Weights of a small transformer language model: untied embeddings.
MLP neurons of a small language model. Each row is named by its layer, matrix (down: output weights) and neuron, and shows model dimensions 256-447. Each number is 500 + 25 x the weight over its row's rms, rounded and kept within 0 to 999. Numbers have three digits each. A neuron's up and down rows have the sign that makes its largest values positive.
After each neuron's rows, "raises" lists the tokens whose logits its output raises most directly, leaving later layers aside.

L6.down1803:475536514505500480467512537519473513520453492509512522495458450525482494508507514518501473483547540488465480476512512472475502533484544481545513471486494490525515461529525524524502541489519486453482502569477516469497504505507487501468476467496548500509503529501484439517495518466519477476506479501500516533495511490500495506516489518485522501512502490489533521471507508513475525507499477505500432501473493490537522527503484471511514509488497484483494498503496527500462472525543523517488528512499518487479514449512527541510446527487489477437456456475491496536479543474502524544
raises: "on", "onn", "un", "ung", "ok"

L6.down1822:450519488482519525526555481536507494468489444497520545478460520549533489543476471538489438522502514543498530454560490512495469494451483535469503470521523486485448510530480520527532511492507514522512528461490516497481517484487522499483488526499492522545474519514496509530498509491491477485505498477551515496529501533519477488470504543500506479472475556511469452494535506482458541509454520509512502483502532480528564471544503485503467484494509509479500504536470485503504534503501511501467500487543502468509478487534505477487475455535516497475486479508502478451523452496523472503
raises: " main", " Role", " Main", " background", " role"

L6.down1301:510547494509494499477520495480481528488509455517502489499463468522500521494549471484518516466486509528475506471514516462507484473491538511493508485523545535505504519490478563459502493458518519525522484504513512551498475491517494500516469522509499518521487488506526488490513492461441535528481472522504484505520475518523471482512491493459454513522507527491514467480524492547495554513508506524481531507498467503484502518547490501542480541487507427495528451549484488518465564518534501506422505469476498529492511486493480458501510514489496523479505488526469519502501505486489522488
raises: "ios", "y", "ia", "ya", "io"

L6.down978:469544484476512514464492541494463490520483537532542495480464530545551507546487540512495517467512548499508503516532488479525493512540532462504474533468512491500474470492441513503477450499488504501526470520460458505517484490515501503531524484493476558444530515459510515529515504491484511506536503510476490546500509511482518525517505498538497469515526480517527489486539506487543501516450517476516515543516518501516523510501551485483500501490506429542509470478470500442493486500499505420526527553497502492483451500500495486477480496529501501489472501476546463502550501457505498547
raises: "no", "ru", "bu", "kan", "sh"

L6.down1186:439556477470493510480498494461511507511485504486543463504460512526516549494544514475510558501480503495561468503482520485486506506538514486490469480516521505468543480487468488502513469481484472511482550514477510496579492508526554422480507499479475474537513505525472510517468471484505483567482492498498507552529517509469459572490494498499465481494496500500546509497509526474522534489544479456465492526455485505509511496480523487504476522507474406503494476536486544503479463499500526456492522500521508495492509491483501507469503462527468501533541505514476466456522487560496440499
raises: "zz", "j", "hr", "let", "je"

L6.down1573:536501530518541489507487503493503469497527470494491496535541481513440513511497519526496459522493531568509480494549531556468505514474515488502506538481498470457504466509467491530482518506489475497485494509509501454506478482510490491510481493512547513508509504494468481520470511475506477511499484529535488458462474482506473557507519492518501497482513481514523521523538509488489485572497490509495497481538487523527513501526523477471484531489493523490536519539477476454515503492481511427527515470496477513495497537479513532477493469524511548528497531507527557485521490513495512527
raises: " herself", " wife", " himself", " career", " married"

L6.down413:454520529526504540483531504512479494499531469494504507487438493479488497540498522492512516506489501541474498496476529523472518546483483431523492495454500477494453491506502514498492488538479462494492523494547520519448519478460503491506450469564532453499507552502483491529417461484487502508506511512485489516482504454537498513468504493490499517556543495541478505497451513543482526490519464498506483523506503478479504524449469493514480478500489461504459477486492490471516470486496560477512503520513505533460516532529525497512520468530505485525474448484492500482490486470494471495
raises: "hod", "ud", "antha", "uth", "ha"

L6.down1003:544490517525468497512503463485526512463510499547544466482474514446520462470557519465514483453503460501502505508486503526482497506553520462513503516503469489482496480504541504483478496486488485508554487490507498476512488519505468498517476517477534470459526488487505484478516528490505531514551487506485501507487507491495498481491452522514465503507498482503492520490503493508488509478485506504482551489486525447503486523521498503503528528512482483475500479513502498471492535474522473477495469529539539529479491559501533475455494490486505495470486501526532461498472431481525483491
raises: "alth", " meaning", " however", " otherwise", " losing"

L6.down93:486547501484461526475484489484484472507520472517496483485480488532541484483486505477501506470471511492489513454492506526454560505473525489538498494519516481489559528531495486469491511495545468511498509466499528548478483507471519483522557503546499548487470522528464528454496501516494503509458513509530499523514502512508500531510475488519419471475503489514468513534525501498526451503462517490521472485502496491522498518477495476499500502459517480504460493464544498553515498522517449485499479527512533506526437494520488503541561470491465453496516497510478473498484434501430532545
raises: " France", " Italy", " Pennsylvania", " Maryland", " Germany"

L3.down558:505493490508497493550510488482472474490522497469526541474483528466536506549481486493462496479471497525464507505534533474538473504490477457479475511500548443487498473521491559522540502527473436504501499461515512530494537533517504473513513458515531546468479482495500502479491490472517471514516526509484484520527512501543515525498508520519500501558500534482474510503517493483532456471491509513476462500497533473543498537499490466504492463530556512494468543458502506495513530518496498551518429470524490476517546547519490496500477504534517507498511511476488518493462508491506475513
raises: " Mississippi", " Texas", " Alabama", " Missouri", " Louisiana"

L6.down220:475517508484504535518562475509486504510531533480489498533488537495515463450479472476476531552470474529503517487546508496515474507448491563492511529486521541495482512483541470524509518511539493525485495501452481481479483489519487488505483471472533500446490487520561503506518503513462533484489532488512545469510500515510519514484487497533519493502479473484474485459490514507514519512502479501515468523479493492448482517473497476476485531548472500501495519485518499515508497494432494506506509463496534477474487469519543502532523519478502464493501547430483483497430516500465518491
raises: "al", "o", "e", "ient", "as"